Weights of a small GPT-style language model, trained from scratch on English Wikipedia.
Size: 16 layers, width 256, 3 heads of 64 (1 for keys and values), MLP 512 SwiGLU, vocabulary 675, 8.79M parameters.
Architecture: RMSNorm before each block, rotary positions.
Training: a variant of Adam for these matrices, 172M tokens, 4793 steps.
MLP neurons of a small language model. Each row is named by its layer, matrix (gate and up: input weights) and neuron, and shows model dimensions 16-143. Each number is 50 + 15 x the weight over its row's rms, rounded and kept within 0 to 99. A neuron's up and down rows have the sign that makes its largest values positive.
After each neuron's rows, "fires after" lists the tokens most often just before its 100 highest values on Wikipedia text that the model never trained on.

L7.gate490:59 70 49 57 36 33 41 45 25 61 54 82 37 63 26 37 25 66 53 54 54 23 64 47 41 69 28 40 50 64 49 28 51 73 68 71 55 39 48 47 70 40 48 43 51 77 56 31 48 67 32 35 77 63 46 32 47 46 34 51 40 59 56 80 44 42 30 37 63 34 00 54 55 18 39 27 76 79 83 72 67 66 50 66 61 42 58 54 47 62 56 34 53 59 22 82 55 36 53 51 59 53 50 52 78 39 62 29 30 42 45 47 43 65 51 58 42 69 32 52 58 38 64 55 59 46 35 36
L7.up490:69 55 64 56 65 52 69 37 60 36 70 54 43 87 47 40 42 56 51 46 32 58 47 48 68 51 44 71 49 33 41 34 68 59 47 61 50 63 30 51 65 49 43 64 28 54 42 32 52 64 63 53 54 65 64 40 53 81 41 28 38 71 53 38 65 65 43 88 43 47 39 57 53 44 71 59 78 81 38 58 62 42 48 56 60 31 29 77 20 76 59 33 53 38 62 49 63 70 50 49 47 48 37 25 53 46 77 43 54 33 35 33 34 47 43 38 45 47 54 59 49 42 48 29 81 55 71 58
fires after: "res", " re", "f", " R", "up", "fer"

L6.gate15:30 68 40 58 51 46 18 66 25 58 67 73 35 68 30 52 43 53 48 51 59 64 77 47 64 57 42 55 45 45 64 51 52 48 51 76 75 33 33 67 58 43 66 46 27 66 55 49 86 79 80 50 56 72 57 37 56 35 36 69 28 52 86 45 50 34 36 61 25 44 74 55 57 44 47 68 49 35 71 63 42 49 84 58 51 81 43 52 23 42 39 76 58 53 89 52 53 55 43 58 30 59 63 51 67 54 69 66 30 71 43 31 63 65 61 68 61 65 43 59 51 63 51 50 56 56 50 51
L6.up15:52 40 60 38 70 66 59 75 56 41 12 72 45 55 33 55 68 36 58 37 58 39 55 27 54 54 51 24 65 61 43 38 35 26 43 38 34 27 64 47 45 19 56 44 33 48 43 47 94 80 15 39 17 31 55 52 36 48 68 14 57 45 55 32 63 62 68 49 68 53 58 89 52 36 50 65 52 58 65 52 54 53 75 17 40 51 25 35 61 43 46 44 75 38 55 49 77 60 35 52 42 54 33 23 56 74 39 34 28 54 51 48 91 32 48 47 32 88 62 53 44 50 50 28 64 53 74 68
fires after: " a", "us", " A", " e", "mer", "A"

L6.gate104:82 73 60 81 39 45 34 67 64 46 59 47 30 53 69 41 39 36 35 23 56 63 79 67 72 53 32 75 44 33 33 20 57 78 23 63 52 50 46 65 71 65 77 39 57 47 60 29 42 57 78 74 80 50 60 66 34 51 53 63 51 45 59 83 62 53 49 48 68 59 54 80 40 19 61 40 43 31 74 64 62 29 78 50 57 51 42 40 68 72 66 53 50 47 68 54 30 45 61 24 62 51 43 42 33 48 62 69 28 28 38 31 40 63 56 77 74 66 46 32 39 51 42 27 63 35 77 40
L6.up104:56 35 27 59 77 42 61 74 75 36 56 07 44 43 47 42 42 38 57 64 43 81 68 48 37 61 51 71 72 57 32 32 72 26 46 36 53 39 62 35 56 32 54 11 72 60 29 42 77 49 58 46 46 41 46 31 58 63 56 65 62 28 33 71 29 62 54 42 41 81 30 41 44 36 48 26 45 70 29 29 65 59 40 65 58 30 56 35 59 77 30 43 42 54 54 37 46 97 42 63 62 64 57 37 49 45 41 49 64 40 40 59 63 38 64 72 63 33 43 36 27 47 38 39 65 34 70 51
fires after: " F", "b", " B", "il", " f"

L7.gate401:38 52 32 39 44 53 26 65 23 47 71 42 64 34 22 55 68 65 58 39 43 65 46 67 49 31 48 50 59 29 48 39 66 51 58 52 56 44 69 50 51 58 32 51 22 55 51 23 45 61 46 27 36 47 49 73 74 45 56 61 53 57 20 32 51 48 63 43 72 49 59 42 46 40 43 22 38 47 58 46 63 45 53 34 57 49 46 42 30 38 46 62 40 20 57 42 38 84 59 66 52 59 46 51 52 28 52 40 61 33 61 57 54 60 44 82 45 41 28 59 29 55 46 38 39 62 41 38
L7.up401:39 68 49 39 59 47 49 46 52 42 77 69 67 48 54 43 42 54 51 36 44 43 42 48 35 21 84 43 51 55 24 26 79 51 81 78 46 64 46 48 59 59 41 51 82 32 23 49 54 29 37 69 51 51 44 61 52 47 38 65 67 73 36 49 64 24 61 61 26 55 38 32 77 68 56 76 61 44 53 31 69 62 46 61 30 73 64 85 32 30 44 66 46 55 43 65 36 40 51 48 43 59 65 27 79 66 67 64 54 59 15 41 63 48 89 33 44 45 40 35 55 63 45 54 62 40 46 61
fires after: "ro", "a", "ent", "ar", "e", "r"

L4.gate12:43 54 39 64 50 30 65 47 79 51 39 56 62 52 25 53 44 49 45 36 32 27 29 25 64 33 32 27 63 71 58 37 36 43 43 29 57 50 39 42 53 50 23 42 44 44 40 42 67 77 60 55 47 68 47 59 45 47 22 47 46 28 50 28 39 50 66 47 52 46 21 58 67 48 57 30 52 57 01 62 33 56 41 65 74 64 53 63 47 79 63 71 45 44 37 33 73 73 83 74 53 54 54 34 63 47 53 42 57 46 22 58 61 49 75 59 61 39 76 75 66 41 55 44 36 52 58 41
L4.up12:71 72 28 56 50 45 56 44 48 71 46 59 63 60 24 20 40 89 60 55 60 53 53 48 49 76 34 59 40 67 28 50 53 45 54 62 41 42 55 72 31 80 51 50 48 35 39 46 62 46 54 62 32 59 04 55 26 59 16 49 54 36 31 58 53 44 63 50 48 65 44 61 24 71 28 25 59 32 71 41 34 71 76 82 69 24 40 59 53 68 42 65 58 46 62 49 41 48 47 51 52 61 60 51 49 26 69 49 23 32 57 37 44 37 69 28 40 17 46 57 50 45 49 61 54 49 44 55
fires after: " =\n\n", " O", "\n\n", "O", " "

L8.gate399:50 26 34 64 32 46 41 55 46 21 65 47 57 70 53 45 58 40 46 60 53 28 56 57 49 44 41 54 39 53 67 47 48 53 54 37 70 57 35 56 46 55 55 46 56 55 26 37 38 47 51 44 45 38 45 56 61 57 44 69 30 45 55 29 52 54 44 70 61 59 20 36 59 49 74 44 18 57 58 31 41 58 78 41 32 79 34 40 73 53 52 56 70 63 34 59 76 41 48 54 50 77 41 34 49 56 28 71 44 42 86 19 38 70 44 78 86 51 49 63 71 19 81 27 57 73 40 45
L8.up399:32 76 55 54 71 49 22 75 33 67 48 59 38 35 60 72 21 43 55 64 64 36 40 29 45 45 59 32 60 39 62 76 65 42 60 50 45 19 73 52 81 57 29 39 31 53 60 70 48 49 51 33 31 31 59 66 54 18 49 50 47 18 47 45 53 47 57 77 59 50 24 34 70 59 51 45 51 50 38 40 60 69 43 59 39 53 49 53 67 46 46 37 65 31 53 29 48 84 40 30 56 68 70 59 41 38 45 63 16 63 49 41 44 52 32 50 63 50 72 59 58 62 63 46 54 45 57 40
fires after: "i", "n", "ol", "a", "y", "t"

L6.gate438:10 58 42 60 53 37 36 75 31 76 38 61 74 61 62 69 31 49 44 24 47 77 57 61 55 62 45 49 33 47 49 50 72 51 83 43 52 70 28 61 48 68 54 57 75 43 45 51 53 46 47 68 53 89 61 43 36 38 49 76 45 44 30 52 60 71 56 66 70 33 57 46 49 55 28 46 38 53 61 43 70 28 31 48 18 61 50 68 72 43 60 58 34 54 38 89 54 65 53 44 64 57 49 69 41 80 50 67 60 47 64 63 48 64 26 36 58 52 47 46 73 51 47 62 39 48 31 47
L6.up438:21 42 58 34 27 35 57 44 44 64 40 63 80 58 31 58 30 62 59 41 45 30 70 46 18 02 58 79 43 29 23 32 34 42 53 47 54 87 61 32 37 76 69 57 55 50 58 65 65 41 38 37 46 72 54 53 24 32 57 43 67 21 30 64 13 56 41 49 60 28 53 68 62 64 48 46 50 42 34 55 43 44 40 36 66 77 62 18 50 50 30 43 48 47 39 67 85 43 24 37 56 23 44 64 45 58 49 48 70 24 86 83 31 44 64 46 55 45 64 42 62 69 54 39 50 59 51 46
fires after: "-", "a", " C", "ac", " \"", "ec"

L4.gate450:33 42 40 85 65 67 41 29 56 75 30 30 57 47 60 55 61 23 62 41 39 67 41 41 36 46 48 45 50 24 56 44 38 67 41 62 45 44 40 54 65 61 70 34 64 54 54 14 28 54 29 52 68 30 46 40 35 29 42 52 32 34 33 80 60 27 66 25 35 56 23 55 30 53 65 49 54 38 46 59 35 44 75 64 35 60 68 45 64 75 59 60 57 64 64 77 58 57 38 31 45 46 45 51 24 63 56 43 50 66 62 31 40 39 16 46 59 47 35 59 18 57 33 19 48 38 51 50
L4.up450:41 56 00 58 61 37 56 49 61 62 25 46 22 75 56 46 09 30 52 57 61 62 24 34 49 90 52 73 50 67 40 37 69 43 67 53 55 35 52 36 78 53 93 48 38 33 28 47 59 42 66 31 53 65 48 39 57 57 77 38 38 35 89 47 64 43 46 49 52 59 65 42 40 65 47 49 58 52 45 50 32 39 66 49 24 54 40 42 45 64 44 34 73 41 42 56 53 24 66 60 41 64 51 63 39 53 63 52 49 38 79 48 36 48 39 53 59 67 19 60 54 72 21 39 46 51 68 40
fires after: "b", "av", "ib", " b", " B", "ver"

L10.gate177:39 57 36 54 24 38 35 53 55 49 53 46 57 40 55 56 44 33 59 34 54 56 49 92 71 63 65 44 48 23 79 35 30 42 49 35 75 72 80 69 67 51 60 79 58 77 38 51 85 36 58 51 32 48 70 54 68 51 35 57 45 26 88 34 52 70 56 62 66 73 47 56 62 49 68 48 50 40 61 59 41 31 59 47 46 87 50 54 42 60 50 51 36 47 59 31 53 39 46 43 65 54 30 23 34 33 31 42 32 60 70 41 68 73 33 62 72 48 66 43 18 46 46 31 32 65 80 24
L10.up177:68 37 58 61 30 63 22 29 25 62 62 53 43 47 52 82 57 22 61 39 31 94 61 62 60 27 39 55 59 52 81 48 63 57 53 35 44 46 61 62 61 79 38 83 48 65 44 61 37 41 35 41 38 52 47 35 39 52 51 57 22 18 38 16 44 34 92 62 42 43 38 76 64 58 64 35 45 66 62 57 61 57 57 74 64 47 43 46 29 34 29 17 59 40 54 59 35 54 54 33 43 43 56 57 45 25 71 44 58 57 43 57 57 53 55 62 39 49 70 37 63 66 42 64 56 27 48 47
fires after: " U", "n", "S", " St", "an", "ol"

L8.gate404:46 44 35 52 62 33 61 00 54 53 41 57 73 58 31 53 44 45 48 50 43 33 66 59 63 67 38 34 48 52 32 72 32 74 55 30 52 24 69 50 52 70 36 46 51 54 65 36 43 67 46 52 41 14 33 34 48 52 53 53 47 32 44 39 44 36 60 42 51 55 55 39 38 53 35 58 35 58 19 65 47 49 55 48 76 71 39 50 34 47 65 73 41 62 40 70 41 56 51 61 54 28 33 39 54 55 21 20 33 76 62 54 54 69 59 74 42 53 89 59 57 57 73 46 29 33 60 35
L8.up404:21 59 66 61 33 33 24 69 73 37 72 64 49 48 46 52 48 41 55 50 49 35 44 58 45 56 36 33 68 56 42 58 67 47 22 37 41 56 54 51 55 56 26 68 35 37 51 78 83 68 53 42 47 83 44 55 58 48 28 45 58 40 59 15 40 40 41 37 22 33 52 42 49 56 44 24 52 14 58 43 57 60 55 37 29 39 59 27 50 47 56 79 48 43 39 63 47 51 49 35 44 43 66 32 29 61 31 17 32 47 33 50 75 56 66 49 76 27 72 55 55 43 65 72 37 69 69 44
fires after: " O", " d", "O", "ar", " with", "ou"

L10.gate114:46 48 47 64 61 61 43 38 28 49 22 58 27 43 34 43 57 41 43 23 35 27 40 47 02 49 50 31 50 61 74 61 48 45 67 82 63 47 66 65 48 41 51 50 58 62 81 43 37 48 51 19 25 41 55 54 59 43 58 25 35 37 32 38 59 66 30 52 54 52 20 42 44 67 38 37 56 48 54 57 47 48 33 53 44 54 38 54 50 63 71 36 19 75 65 46 50 66 51 53 27 50 57 30 60 34 26 51 72 31 51 38 71 68 25 48 48 45 51 56 31 55 47 24 54 50 56 28
L10.up114:37 40 61 36 44 52 55 89 65 72 49 75 27 22 21 56 57 58 32 55 39 38 53 31 49 25 56 39 50 66 64 65 33 57 71 56 49 43 46 47 61 22 73 58 28 47 17 58 42 73 45 61 73 52 25 16 44 68 61 67 49 50 43 65 65 35 56 73 35 46 60 41 68 66 30 51 50 59 34 29 68 51 40 31 53 55 62 37 22 48 51 39 72 32 77 65 23 59 72 72 46 47 69 61 69 55 53 27 25 60 51 54 58 57 55 46 45 56 27 41 39 37 13 58 61 55 64 44
fires after: " Com", " ex", " com", "ad", " S"

L9.gate156:76 50 50 59 68 52 75 60 32 26 72 61 44 70 55 47 60 49 53 53 32 65 70 42 38 54 32 48 59 52 47 66 65 56 24 42 58 65 78 56 61 41 57 27 54 28 21 64 64 38 25 56 52 61 56 56 54 60 65 68 37 36 32 55 69 33 45 35 71 33 49 53 35 59 55 52 20 36 66 51 38 64 54 29 50 63 44 52 70 65 39 71 80 31 38 92 70 64 52 55 24 77 26 59 30 55 18 57 45 29 57 50 39 56 31 46 24 48 59 42 48 49 52 39 40 37 68 39
L9.up156:51 18 84 40 69 49 21 66 30 60 36 55 59 56 29 81 76 49 63 82 69 62 45 47 49 72 67 44 57 43 35 61 63 42 54 56 53 46 31 68 61 54 23 49 45 47 30 28 33 58 70 32 64 52 61 78 49 26 17 50 62 24 57 71 56 64 45 76 66 54 50 80 50 67 69 50 63 43 47 52 75 69 35 06 57 51 71 52 49 59 27 53 63 36 55 85 57 58 29 62 39 28 55 79 52 35 17 59 34 62 61 41 53 48 46 68 32 56 33 38 41 78 41 65 40 42 60 48
fires after: "i", "o", "a", "e"

L9.gate171:56 28 46 57 47 38 58 47 47 56 33 45 98 35 34 36 69 44 38 42 51 65 57 65 26 29 61 44 56 47 62 19 65 63 47 32 54 50 38 66 51 25 55 52 38 51 71 06 44 59 30 58 85 33 59 92 45 68 54 21 30 75 68 67 57 51 42 41 58 33 53 68 56 35 64 43 21 42 47 51 57 62 66 28 29 38 46 47 62 73 60 99 51 46 46 47 72 31 45 50 72 49 45 59 43 45 44 48 32 49 70 45 38 57 56 73 64 63 46 57 43 70 57 36 39 25 53 38
L9.up171:57 23 21 72 41 39 60 49 53 53 58 54 53 19 37 41 47 52 56 27 51 69 44 65 44 45 62 42 34 29 82 69 43 38 69 68 34 35 38 36 49 38 33 16 21 40 49 35 38 56 44 56 53 55 49 35 49 39 60 96 17 52 62 57 56 42 57 45 49 70 36 19 53 54 37 50 70 28 50 57 14 36 48 58 32 30 64 66 23 34 52 33 63 21 60 25 62 71 61 52 69 34 58 45 49 58 35 61 66 61 79 38 51 46 46 48 69 59 65 49 72 44 32 55 42 49 67 54
fires after: "u", "iv", "w", "f", "h"

L8.gate373:45 24 48 34 44 29 85 24 51 49 46 62 52 38 16 46 49 56 44 44 47 40 34 53 47 21 67 52 49 27 67 24 77 79 59 45 37 61 48 46 61 30 39 51 53 58 62 17 39 69 46 52 67 65 53 42 44 72 43 39 37 68 49 55 47 54 55 74 44 45 26 62 38 53 32 58 69 61 52 62 52 33 48 56 64 69 65 66 53 72 47 74 34 43 31 53 28 58 61 59 56 52 18 59 70 27 52 64 46 38 46 39 53 56 78 61 37 39 47 35 51 50 51 63 42 41 48 44
L8.up373:50 49 43 64 45 60 32 45 58 52 45 42 50 65 52 28 48 47 60 59 41 61 32 68 17 55 51 47 35 62 38 60 33 49 57 67 44 34 46 54 39 36 20 53 54 37 32 44 44 40 38 67 36 83 45 16 35 56 67 58 49 52 19 32 34 45 48 66 76 27 69 42 57 51 71 54 57 61 41 32 72 68 50 43 26 47 42 57 40 27 45 69 76 70 34 36 60 37 50 40 20 51 62 26 74 48 66 77 54 47 50 49 42 51 67 47 75 65 70 64 74 65 62 22 68 51 56 50
fires after: " th", " f", " F", "ult", "f", "res"

L6.gate94:28 45 50 55 65 61 41 64 26 43 49 53 39 54 43 69 37 45 42 61 52 64 60 54 44 56 25 29 63 54 67 44 60 41 72 54 57 68 48 44 36 37 66 51 45 62 19 50 67 71 75 45 74 69 48 40 29 25 75 70 36 47 75 47 51 61 41 41 63 66 63 46 78 53 68 36 47 51 57 48 71 65 61 59 35 60 34 41 68 62 48 63 61 89 53 49 65 49 60 38 42 25 37 49 43 42 73 58 24 70 61 36 57 46 52 73 69 50 53 89 57 29 63 40 47 56 48 33
L6.up94:52 31 52 53 66 39 21 53 46 86 22 60 35 26 28 56 45 61 50 35 64 52 62 58 53 37 26 64 75 51 44 75 51 22 55 32 57 43 78 64 49 56 22 23 36 66 50 17 47 55 79 58 37 38 37 41 57 36 33 46 49 56 26 85 78 54 56 66 63 43 42 36 21 43 77 54 42 51 52 56 48 76 46 31 39 38 76 49 62 47 35 46 68 52 27 46 50 63 42 44 40 49 61 43 59 61 36 48 55 81 52 52 65 64 78 54 62 44 67 53 48 61 80 71 72 53 45 53
fires after: " A", " con", " C", "us", " com", "mer"

L7.gate386:63 45 36 62 30 61 39 54 50 45 67 43 68 26 39 53 48 61 26 36 60 76 53 52 66 37 23 46 35 42 59 48 50 52 43 63 63 31 69 49 50 45 52 63 41 39 54 44 38 29 19 68 54 31 31 61 65 32 55 49 43 44 24 33 56 79 58 66 55 49 77 47 33 27 47 33 58 54 21 41 91 39 58 51 51 38 82 53 79 45 55 52 48 45 80 28 41 43 67 67 35 54 45 70 69 48 38 56 33 41 82 36 57 63 48 58 47 32 38 64 39 65 53 15 54 54 36 37
L7.up386:43 67 51 67 68 56 51 30 19 68 14 61 66 44 18 63 44 52 40 43 49 29 39 34 58 16 46 45 37 07 62 63 48 35 82 65 52 32 50 34 17 45 50 57 64 44 79 77 55 54 62 57 48 39 46 49 53 47 58 57 47 31 33 35 73 68 53 25 42 49 37 61 69 47 57 38 63 43 65 50 54 39 45 32 75 17 69 32 42 37 56 41 60 52 43 73 34 42 67 48 35 40 64 50 88 32 57 65 45 72 19 40 38 53 63 54 59 52 66 31 53 71 51 37 18 36 79 42
fires after: "r", "ur", "ar", "el", "en", "h"

L11.gate412:32 62 28 54 66 46 42 39 24 41 64 62 55 36 32 41 44 12 43 36 62 63 61 40 66 44 46 45 55 43 55 35 56 58 48 54 71 55 53 61 58 74 43 29 90 59 40 21 63 81 47 31 30 36 60 45 71 46 51 37 52 76 44 47 63 80 33 33 67 51 35 47 38 32 05 71 78 55 61 71 39 61 38 56 47 58 66 62 51 41 47 48 50 60 21 74 42 56 55 44 26 62 51 58 57 59 56 70 40 48 60 55 67 60 67 84 33 41 61 43 79 24 24 08 41 37 47 42
L11.up412:62 22 56 36 29 60 60 63 36 41 70 62 65 47 51 52 43 32 54 49 40 44 47 75 64 43 50 57 43 61 40 48 79 48 43 59 49 62 27 35 63 46 62 53 63 66 54 31 53 38 57 49 77 36 67 46 87 47 49 38 53 79 59 32 51 55 67 40 58 34 24 61 52 78 80 86 77 59 60 75 37 64 51 68 72 63 47 45 59 75 43 38 48 56 63 58 54 67 60 39 52 31 30 44 58 77 62 37 58 69 57 40 61 46 47 52 82 54 63 41 55 48 61 52 65 58 86 50
fires after: " re", " d", "\n", " R", " l", " "

L8.gate383:36 21 29 59 28 55 33 34 80 43 74 46 21 20 42 51 64 51 37 51 13 42 69 25 36 42 39 51 47 40 72 57 52 65 52 58 55 50 66 54 87 30 55 49 44 57 46 51 53 58 77 40 50 64 52 42 63 69 41 35 31 49 57 52 66 33 41 56 47 28 49 57 26 50 27 30 75 22 35 65 20 65 46 41 40 54 27 27 27 56 36 77 68 51 64 55 45 44 53 60 29 58 76 64 40 43 64 42 47 41 58 45 53 63 32 42 48 38 36 62 47 64 44 64 52 45 47 32
L8.up383:46 46 29 44 14 47 69 34 63 74 51 54 40 63 46 41 42 36 58 52 91 65 50 09 82 38 68 66 41 56 65 62 35 53 79 66 50 29 45 56 71 50 52 30 67 34 38 55 21 61 54 58 59 28 50 30 72 70 38 57 54 29 54 51 45 59 62 42 38 54 43 66 32 36 58 46 63 56 27 65 41 66 65 26 46 54 46 51 34 67 66 44 51 40 80 52 16 43 42 55 49 53 67 53 57 46 47 42 60 28 51 32 36 46 30 51 33 59 48 46 21 42 29 47 41 37 59 54
fires after: " com", " app", " Com", " s", "s", " comp"

L8.gate51:21 42 27 47 52 62 35 36 42 64 65 38 39 56 45 56 45 36 33 24 66 83 55 63 50 57 35 38 58 24 44 31 58 59 65 43 73 66 40 58 45 56 59 39 54 57 68 22 61 76 67 69 38 39 52 58 71 53 31 43 23 39 45 65 55 55 28 46 42 44 52 54 41 46 69 51 44 59 74 54 40 61 51 50 71 50 50 37 31 43 34 61 59 61 32 30 44 61 72 55 71 93 64 66 48 72 42 85 54 58 57 57 61 59 31 85 42 44 74 58 64 64 61 48 31 52 46 37
L8.up51:37 41 46 30 51 39 27 70 54 55 61 37 44 47 53 37 47 66 50 64 55 64 56 63 43 79 75 45 42 43 52 69 60 40 53 55 52 52 36 68 59 47 78 73 64 43 46 52 54 47 71 49 36 57 69 35 51 55 70 62 36 68 76 64 55 59 48 49 69 42 51 60 56 37 51 73 63 46 53 48 46 80 62 36 37 48 42 37 55 49 38 71 52 23 38 69 70 59 38 56 62 46 73 75 44 74 60 40 52 35 50 60 47 61 42 16 56 62 39 40 57 53 56 57 43 43 51 39
fires after: " d", " S", " O", " D", " s", "ul"

L10.gate16:37 39 74 44 61 52 37 50 51 40 87 49 56 51 79 43 63 20 35 46 60 59 55 23 42 69 27 52 48 48 34 54 40 52 51 36 70 52 31 63 49 53 69 58 36 42 83 42 42 88 62 63 42 53 54 66 17 54 30 39 34 34 25 47 53 52 55 53 51 76 41 38 45 43 32 57 55 29 59 70 57 39 64 63 65 68 61 66 29 74 35 49 64 53 33 46 24 38 59 76 47 58 29 55 73 56 38 91 56 45 47 49 37 68 55 62 33 42 44 47 54 52 35 33 45 54 58 43
L10.up16:42 53 54 60 59 42 40 64 75 56 36 55 30 56 30 47 52 56 58 41 25 28 83 50 30 54 51 51 71 43 46 36 36 44 75 63 43 39 42 47 71 39 63 23 51 42 61 66 49 50 43 17 44 51 15 27 69 59 63 65 66 67 53 48 66 46 41 54 75 70 59 59 60 37 80 56 51 46 46 61 43 31 64 31 45 78 51 44 42 53 62 66 23 40 43 54 73 51 44 36 56 55 68 33 26 74 73 79 58 20 62 57 48 42 31 60 42 60 11 59 49 46 00 80 55 54 28 52
fires after: "em", " D", " d", "at", "is"

L10.gate241:29 47 51 58 34 26 46 40 23 69 29 26 49 43 61 66 50 41 25 66 48 47 67 59 55 66 61 18 43 49 48 56 50 35 54 46 55 76 47 66 58 51 62 41 65 28 70 41 57 40 64 66 71 45 60 74 57 55 59 42 37 67 57 41 59 24 44 88 42 52 40 83 74 32 68 63 31 60 47 48 42 41 48 49 59 46 59 79 44 32 34 54 46 59 35 18 42 61 40 27 54 54 88 33 42 47 48 64 44 42 53 37 54 61 29 54 59 58 35 43 38 40 53 78 54 30 60 33
L10.up241:61 51 36 20 45 49 22 28 69 82 59 59 36 24 44 61 42 61 55 19 52 49 51 53 36 32 61 38 64 43 43 38 59 58 99 30 53 30 39 58 47 52 39 55 42 48 29 52 51 67 38 42 88 63 46 56 35 44 37 39 65 41 53 16 43 59 79 46 41 94 40 53 66 74 51 61 42 37 64 61 24 65 16 28 74 66 59 18 46 32 56 38 56 46 60 54 29 70 35 39 40 63 75 60 25 55 55 61 70 51 46 60 50 58 32 64 51 36 61 50 35 39 46 45 46 32 50 50
fires after: " p", "p", " comp", "v", "eb", " P"

L10.gate402:34 44 75 40 52 36 32 29 41 64 59 47 41 43 51 36 54 36 33 58 51 46 32 59 80 51 35 24 58 24 41 47 41 62 95 19 75 49 47 77 47 47 30 43 62 41 61 56 41 66 60 56 76 58 25 69 58 58 64 50 44 93 33 55 49 44 55 69 28 31 55 62 73 38 41 59 27 40 54 38 44 61 63 46 55 69 49 80 20 51 47 41 54 61 40 61 52 47 37 64 22 75 68 37 69 43 34 68 21 49 76 38 78 70 33 44 47 49 45 75 33 52 39 32 49 43 50 31
L10.up402:55 66 43 74 64 35 56 49 64 63 18 62 65 38 65 39 22 54 59 30 64 56 60 41 66 58 50 20 59 53 61 76 56 60 47 47 65 81 18 61 19 66 38 66 20 08 55 29 32 74 56 76 58 26 61 47 71 64 34 52 53 62 59 54 70 55 77 68 22 39 64 52 56 47 56 43 58 48 44 42 55 34 28 61 46 31 14 36 53 29 50 51 46 56 62 26 47 66 59 46 56 62 44 45 47 56 31 48 69 63 29 40 59 53 37 40 63 51 41 21 28 41 37 58 37 52 49 62
fires after: " comp", "r", " V", " c", " v", "p"

L8.gate22:42 38 40 61 42 43 32 39 46 38 34 64 04 34 25 51 73 68 56 35 38 34 36 25 57 26 45 28 66 49 36 31 29 51 74 64 62 55 22 75 52 42 20 27 75 58 27 37 36 40 31 43 66 45 60 31 43 36 69 29 61 55 64 57 46 60 29 71 48 52 66 63 63 45 43 57 57 39 45 56 63 59 33 40 58 63 40 81 51 40 63 68 74 37 32 43 29 35 43 32 39 49 62 38 64 41 61 69 22 63 48 53 52 60 47 53 30 47 32 41 62 64 43 47 41 37 46 39
L8.up22:53 74 35 59 64 68 34 48 69 48 55 62 43 36 62 51 47 40 59 27 41 16 56 61 51 59 45 30 69 53 62 49 71 36 75 22 68 72 52 47 54 47 31 42 45 24 37 76 42 56 43 43 58 57 54 34 71 72 47 72 40 40 62 55 59 40 65 67 69 23 78 50 64 68 32 41 53 39 23 54 44 62 48 45 56 46 62 25 51 62 60 38 65 61 34 57 31 40 39 45 64 66 71 65 90 71 51 54 71 59 52 42 48 49 78 62 40 33 46 43 22 77 58 62 72 70 43 50
fires after: " c", "c", "r", "ur", "oc", " C"

L8.gate101:35 61 32 60 64 46 28 24 73 43 72 42 33 45 40 71 30 56 33 46 26 62 75 62 42 37 59 63 53 36 50 38 55 62 47 53 72 30 64 49 54 35 95 65 76 57 51 40 73 67 76 35 43 51 61 40 82 60 43 46 45 68 65 47 63 48 38 54 34 50 23 57 49 44 39 69 61 55 28 67 54 38 42 59 51 59 54 54 23 52 51 60 73 35 81 27 59 51 68 98 20 53 68 38 48 32 36 68 47 54 53 27 58 68 44 43 68 68 32 49 57 69 51 41 43 64 40 37
L8.up101:73 30 67 43 38 50 53 67 54 72 33 46 26 66 52 52 49 71 53 47 19 47 41 52 39 59 55 31 59 23 67 18 64 48 50 42 55 50 50 40 32 41 63 64 75 59 52 55 61 48 71 58 59 43 45 55 52 57 77 41 65 60 67 54 58 48 59 62 55 66 52 44 50 65 37 54 45 57 33 38 28 71 45 47 51 33 49 47 71 30 42 35 58 29 54 62 82 56 46 65 46 44 53 76 48 35 90 53 63 50 80 78 56 48 61 51 54 52 57 73 42 47 29 71 53 54 24 44
fires after: " S", " a", " A", " s", " sp", "u"

L9.gate190:61 98 47 77 79 51 49 38 60 51 43 33 52 79 41 34 19 32 25 51 45 62 49 44 24 75 59 60 45 37 56 65 57 74 54 32 42 44 21 71 67 54 38 52 55 46 33 55 33 36 42 63 59 73 43 41 63 26 29 46 46 29 50 05 65 15 41 28 37 53 30 51 35 49 72 44 80 64 67 64 55 62 57 41 49 67 35 50 45 44 72 65 56 56 57 49 53 62 51 42 79 45 50 54 48 59 28 54 63 42 72 52 47 68 48 58 41 42 50 57 25 50 67 45 40 36 46 29
L9.up190:58 47 21 53 77 51 60 41 44 57 45 64 16 18 55 71 38 55 49 30 49 75 20 30 41 44 61 54 38 35 48 55 72 37 58 59 32 34 73 48 36 42 65 62 58 51 72 47 35 44 69 16 45 39 43 31 46 71 41 50 55 66 41 51 31 40 40 75 35 50 67 34 33 61 51 30 77 57 53 55 27 51 53 29 25 47 46 36 51 45 50 53 30 50 59 54 59 44 64 25 58 28 35 62 49 32 45 53 53 63 57 70 73 47 43 45 50 44 37 45 40 50 53 60 46 50 54 50
fires after: " us", "t", "ver", " be", " B", "n"